config = dict(
    hidden_size=320,
    intermediate_size=1280,
    norm_eps=1e-06,
    qk_norm=True,
    tie_word_embeddings=False,
    optimizer='muon',
    schedule='wsd',
    decay_fraction=0.729,
    batch_tokens=[65536, 131072, 262144, 524288],
    train_tokens=425200000,
)
MLP neurons of a small language model. Each row is named by its layer, matrix (up: input weights; down: output weights) and neuron, and shows model dimensions 64-191. Each number is 50 + 12 x the weight over its row's rms, rounded and kept within 0 to 99.
After each neuron's rows, "fires before" lists the tokens most often just after its 100 highest values on Wikipedia text that the model never trained on; "fires in" lists the words (lower case) most often at its 100 highest values on Wikipedia text that the model never trained on. A number after a token or word is its count.

L11.up1194:58 54 37 40 37 39 57 33 65 52 37 57 40 48 42 64 32 51 34 50 32 52 55 31 49 62 71 58 55 50 48 57 36 46 61 60 50 44 49 53 52 56 69 47 50 46 63 19 58 35 60 49 74 45 53 52 53 63 55 68 60 65 24 47 41 40 56 52 46 56 60 63 12 40 68 58 50 56 71 49 62 44 41 53 48 52 40 42 43 52 38 38 39 47 47 36 71 43 53 66 42 32 48 51 51 47 33 60 69 61 50 42 30 40 25 27 35 40 31 56 60 33 12 49 53 47 57 51
L11.down1194:74 62 52 31 60 29 56 45 65 41 60 57 44 46 45 50 49 41 53 29 55 51 47 69 54 76 55 39 24 59 28 48 49 43 55 58 45 77 49 74 36 23 64 50 40 45 36 46 53 47 63 54 48 50 49 56 47 43 46 39 52 48 57 54 19 51 67 57 45 67 51 54 55 43 55 37 49 31 49 43 41 59 34 60 53 32 51 45 40 40 42 38 39 63 49 35 29 41 50 41 24 49 66 38 60 28 39 48 67 38 51 64 43 62 51 44 35 55 31 73 42 52 34 48 32 45 42 36
fires before: " |" 21, ")" 17, "." 13, " (" 9, "%" 8
fires in: "7" 17, "9" 9, "4" 9, "6" 8, "3" 8, "8" 7

L4.up520:47 40 58 50 66 39 56 32 61 49 46 50 49 54 47 52 52 29 50 49 60 59 46 41 48 65 52 63 51 67 38 65 68 45 48 52 44 68 47 48 39 42 81 37 26 47 82 55 34 54 54 50 34 50 51 53 53 65 39 38 60 38 33 27 29 47 43 59 55 55 44 59 43 66 59 45 45 42 67 35 69 34 57 62 48 60 49 27 53 55 52 50 59 36 57 41 50 47 48 39 34 38 61 36 50 30 50 67 55 57 64 44 51 64 41 36 41 47 44 50 42 51 57 51 43 31 76 55
L4.down520:49 48 57 47 58 49 56 21 64 47 53 73 28 39 57 38 52 30 27 62 60 42 54 74 62 46 55 51 57 59 54 57 46 48 36 37 52 48 80 48 60 40 84 37 41 39 67 43 58 42 57 57 33 55 75 48 46 62 43 51 50 57 52 46 46 62 46 35 51 30 55 56 73 32 58 61 55 55 37 53 52 46 44 41 54 47 41 53 35 42 40 32 52 54 53 46 78 64 46 42 25 44 51 42 48 53 38 42 48 74 54 62 35 77 40 35 57 61 45 76 41 60 65 35 55 36 34 68
fires before: " |" 27, "." 13, ")" 7, "–" 5, "\n" 4, "," 4
fires in: "6" 19, "7" 19, "9" 13, "8" 10

L13.up786:45 64 33 37 46 44 69 51 69 61 40 64 56 40 32 70 69 53 54 44 61 70 56 31 67 40 74 58 52 46 68 65 54 31 42 37 54 49 74 45 54 63 69 30 43 38 70 54 39 45 39 53 61 39 25 28 65 57 38 62 46 45 38 52 50 60 49 39 42 63 60 31 59 48 56 37 62 53 52 55 47 56 46 56 57 40 49 33 52 80 40 48 32 31 21 59 58 40 49 52 49 41 32 59 55 32 53 44 62 36 70 58 49 62 61 58 36 58 50 43 40 40 58 35 45 41 54 53
L13.down786:42 39 31 50 43 49 64 38 57 38 48 58 38 81 65 44 56 67 54 34 44 53 44 45 29 60 39 50 37 49 61 57 39 49 41 58 69 41 69 51 55 49 62 52 27 53 54 75 35 44 33 76 41 47 50 48 54 36 40 44 58 34 47 28 53 56 34 52 66 40 48 54 35 57 49 66 64 63 35 72 51 41 67 59 30 48 53 52 51 65 42 47 48 51 25 46 80 36 51 46 58 49 45 55 63 38 50 41 77 49 38 85 57 56 73 46 49 69 51 61 34 53 49 20 44 42 62 76
fires before: " |" 24, ";" 12, "0" 9, "." 7, "–" 6
fires in: "15" 18, "16" 17, "13" 8, "17" 7

L18.up1085:60 42 26 80 28 45 61 52 53 51 47 53 48 50 60 44 50 55 61 39 58 41 62 31 60 59 41 51 27 42 58 63 50 67 56 43 51 35 53 52 46 73 34 11 57 53 46 44 58 45 38 28 57 50 44 46 61 56 45 35 47 46 55 53 52 40 45 54 53 54 54 62 45 61 71 49 55 45 34 52 47 53 42 51 70 46 39 46 58 52 44 46 38 19 36 26 53 54 72 56 48 31 62 43 54 62 49 51 65 57 44 39 43 37 42 32 43 41 47 36 42 43 40 45 44 61 47 44
L18.down1085:54 48 58 36 47 42 72 52 53 48 48 65 30 53 42 68 64 41 61 62 38 44 45 55 50 62 44 40 55 70 38 38 41 69 49 44 57 61 49 41 62 41 39 31 63 52 53 39 67 56 35 47 61 45 59 52 55 60 62 41 48 43 43 57 64 47 53 32 48 58 54 52 56 64 39 54 47 56 57 67 70 66 80 55 72 49 22 39 60 53 55 42 47 46 50 50 30 57 28 36 49 42 57 31 50 35 67 47 35 60 58 51 64 68 59 57 19 44 55 46 69 48 56 49 47 18 48 58
fires before: "." 48, " |" 32
fires in: "1" 38, "0" 17, "100" 11, "2" 5

L19.up1180:84 67 57 49 42 64 43 56 55 35 37 57 48 46 53 52 44 53 45 54 57 60 54 50 37 54 57 61 47 54 40 64 64 59 57 57 39 41 29 41 55 25 49 54 76 39 35 43 36 64 51 55 57 47 63 39 42 57 51 48 42 48 66 38 54 37 53 49 16 46 31 45 51 60 55 43 50 42 40 35 30 29 68 46 50 55 63 44 46 57 41 64 37 39 45 51 51 29 69 57 33 55 50 70 55 50 35 56 39 57 64 45 50 45 51 34 52 44 34 39 48 32 34 26 50 29 42 68
L19.down1180:46 44 54 52 45 72 51 47 54 57 38 50 35 60 46 45 49 42 35 37 39 37 45 48 61 40 42 46 36 47 35 56 67 40 63 61 72 47 47 30 44 23 74 28 52 61 55 66 48 60 56 61 29 52 61 47 31 52 39 49 57 52 47 44 48 64 47 52 63 51 51 31 62 51 56 44 47 49 49 47 64 52 41 47 40 58 58 38 61 36 41 59 79 63 60 53 51 51 48 53 32 37 56 39 59 40 46 50 54 50 36 46 37 57 49 40 48 53 54 45 57 49 40 59 58 80 57 55
fires before: " York" 36, " J" 7, "s" 6, " Mexico" 4
fires in: "new" 56, "news" 6, "the" 4

L11.up1171:60 61 58 70 41 42 51 61 42 46 52 66 32 59 27 46 38 36 37 69 38 73 22 41 55 54 36 49 38 40 62 36 52 40 51 36 56 54 39 44 65 50 33 41 38 52 45 45 71 52 61 40 58 50 62 42 22 61 61 40 34 82 34 43 44 75 36 65 47 48 42 49 47 51 42 64 53 53 55 60 70 74 56 45 50 48 35 73 51 47 37 58 75 29 52 47 45 34 57 38 36 49 55 58 44 52 54 54 44 57 55 45 76 69 67 33 41 61 47 25 41 41 37 37 42 35 33 19
L11.down1171:56 65 37 30 56 50 33 32 35 61 57 31 67 49 57 42 51 46 31 35 47 49 54 60 35 75 57 56 59 62 42 35 43 57 41 43 55 54 41 54 51 53 46 53 49 41 44 59 42 28 51 56 40 76 65 65 54 50 65 61 45 65 65 50 62 42 46 63 41 49 43 50 46 48 42 39 55 40 30 41 49 56 44 49 54 74 67 54 62 53 66 66 38 26 17 54 49 42 28 47 53 44 47 49 48 49 63 58 45 46 60 54 46 36 44 58 56 34 14 46 58 64 40 51 41 75 54 72
fires before: "," 21, "." 16, " and" 7, " to" 6
fires in: "years" 18, "time" 11, "so" 10, "year" 9, "season" 7, "however" 4

L4.up785:18 33 52 67 70 37 43 60 41 45 56 74 54 25 51 46 57 51 56 49 46 46 36 44 66 42 36 76 48 37 52 43 47 59 37 34 42 33 70 44 42 49 62 54 37 49 38 50 59 51 38 57 55 39 66 52 60 72 41 37 47 47 57 46 55 34 51 47 46 54 62 73 35 35 63 34 39 47 42 37 58 50 75 51 35 61 47 51 21 48 62 57 60 41 45 55 59 57 61 48 29 51 33 43 23 51 64 50 39 43 77 60 51 59 49 54 75 52 44 38 41 58 43 60 52 71 70 58
L4.down785:62 61 40 38 54 21 42 52 66 59 33 45 49 56 46 49 47 49 52 51 37 55 53 55 45 72 54 44 44 26 59 63 51 58 45 72 50 59 64 40 83 71 44 50 44 55 65 64 53 29 42 38 57 41 48 73 81 40 59 58 43 66 46 62 34 47 46 50 55 35 64 42 22 44 51 47 54 45 40 74 62 32 64 57 60 62 33 56 66 32 40 48 23 56 62 44 52 19 68 42 49 57 62 52 58 52 49 26 60 81 46 45 42 60 58 47 27 58 39 46 45 44 37 56 45 58 65 58
fires before: " |" 37, "–" 11, ")" 6, " to" 6
fires in: "0" 53, "one" 5, "uncle" 4, "this" 4, "agreed" 4

L18.up572:55 73 53 65 74 54 35 50 58 46 68 67 63 50 54 45 59 68 63 59 72 56 58 60 47 59 46 25 48 41 37 27 29 66 54 45 37 36 48 60 39 60 61 28 46 39 44 41 31 47 44 52 40 57 41 44 63 67 60 32 63 58 30 17 40 75 42 69 58 51 27 61 28 55 52 56 38 38 35 52 44 65 47 56 39 67 40 44 61 57 37 46 75 33 45 51 39 50 29 48 48 42 49 39 58 31 50 59 30 62 39 79 70 75 55 79 38 18 59 49 60 55 77 53 62 36 31 57
L18.down572:27 46 74 38 56 45 46 70 55 66 29 54 36 76 51 43 44 55 48 46 48 86 49 26 63 49 48 32 72 46 42 64 46 44 45 51 52 54 43 30 51 40 66 52 63 65 34 56 56 61 43 64 50 50 89 46 49 36 40 53 43 50 36 64 53 56 36 27 48 46 64 48 69 66 68 63 44 53 44 52 61 40 47 46 28 50 77 39 47 54 73 25 32 43 56 42 55 65 63 31 30 50 69 32 51 45 48 34 55 54 53 40 60 54 63 42 55 70 32 50 54 51 49 42 45 45 42 67
fires before: " a" 23, " of" 15, " well" 7, " the" 7, " part" 5, " an" 5
fires in: "as" 85, "because" 10

L4.up1140:67 66 39 61 53 44 20 54 40 49 59 50 33 36 35 53 65 30 55 61 56 41 50 37 39 58 55 59 34 32 48 68 25 21 57 36 63 49 50 29 70 40 31 55 52 47 59 63 40 50 45 38 57 52 49 61 38 39 51 46 58 63 49 57 49 49 39 34 30 57 50 53 35 52 51 69 59 45 50 46 48 68 45 60 46 26 41 50 65 06 31 53 56 69 52 43 51 08 60 61 45 55 25 60 38 51 47 48 48 60 42 48 53 59 41 29 56 36 56 71 40 57 51 42 44 58 47 49
L4.down1140:64 38 38 60 47 32 52 52 49 32 39 61 52 38 50 42 51 47 65 55 40 63 29 58 52 61 50 44 46 48 37 67 45 23 55 63 37 81 53 38 49 32 53 30 59 64 43 52 47 29 37 43 45 46 46 57 35 57 51 63 59 46 58 45 42 40 52 31 24 59 61 40 36 47 22 50 52 53 45 40 24 43 65 49 26 71 40 38 47 49 41 60 64 54 42 61 49 62 74 21 30 43 47 66 58 37 39 44 38 44 39 23 64 49 61 31 59 57 36 52 45 58 57 36 57 43 45 41
fires before: " York" 37, " life" 10, " J" 5, " Mexico" 4
fires in: "new" 59, "of" 12, "early" 10

L13.up436:35 59 57 53 48 41 49 58 35 54 63 29 51 48 62 52 27 59 54 64 64 63 53 60 32 55 76 52 48 44 38 52 40 55 54 58 35 34 53 54 49 43 39 43 51 48 53 43 40 63 38 59 57 30 51 37 26 60 35 59 39 62 46 34 58 57 60 73 48 54 50 58 57 39 33 41 44 88 61 46 51 79 48 37 65 47 65 46 35 42 71 72 53 66 49 50 78 75 54 29 46 52 63 36 59 42 46 54 47 42 55 44 73 73 75 47 64 60 53 47 39 39 48 58 66 53 38 61
L13.down436:59 42 51 43 53 35 66 51 72 43 53 49 52 55 66 48 60 53 64 55 99 62 49 45 47 60 23 43 24 57 60 46 47 37 51 44 56 45 64 31 36 34 38 59 49 45 63 45 49 45 53 33 61 48 49 45 70 36 34 57 36 50 62 55 50 49 34 53 48 35 68 54 57 49 37 58 51 78 32 45 42 45 52 49 34 56 29 65 69 52 57 41 51 70 41 51 64 68 45 61 88 42 54 62 40 47 51 43 48 57 39 65 35 33 52 43 55 54 49 36 40 66 52 39 58 60 52 47
fires before: " the" 47, " M" 4, " S" 4
fires in: "of" 48, "from" 18, "and" 6, "on" 6, "in" 4, "for" 4

L12.up13:59 29 50 48 50 39 58 48 37 53 52 47 48 44 35 68 72 46 69 52 68 52 35 51 44 49 52 34 51 63 24 52 54 36 32 45 43 48 67 43 40 44 50 54 43 38 56 60 55 54 64 67 52 27 55 47 57 58 57 55 35 36 45 64 29 53 57 45 46 43 40 57 45 42 66 49 67 76 37 67 65 38 24 45 54 49 41 42 55 49 56 62 64 42 38 75 58 45 41 50 41 42 55 34 40 73 34 73 46 49 59 42 44 50 37 32 62 37 37 43 36 41 43 48 49 45 44 46
L12.down13:51 49 55 51 44 63 46 45 62 59 51 60 26 53 56 72 44 29 51 41 79 64 66 44 53 48 54 45 49 68 66 66 48 36 56 54 50 64 48 31 51 63 60 46 37 48 50 63 37 40 56 47 59 22 46 49 64 51 35 61 20 48 80 56 56 25 43 46 39 56 56 62 56 31 57 56 48 79 37 45 49 54 41 49 39 55 36 58 66 28 52 59 46 55 54 47 68 46 59 33 57 39 42 38 50 66 55 44 51 46 37 65 37 35 52 37 34 42 42 64 59 50 41 34 48 60 55 66
fires before: " the" 29, " which" 6, " a" 6, " an" 5, " to" 4
fires in: "in" 66, "on" 23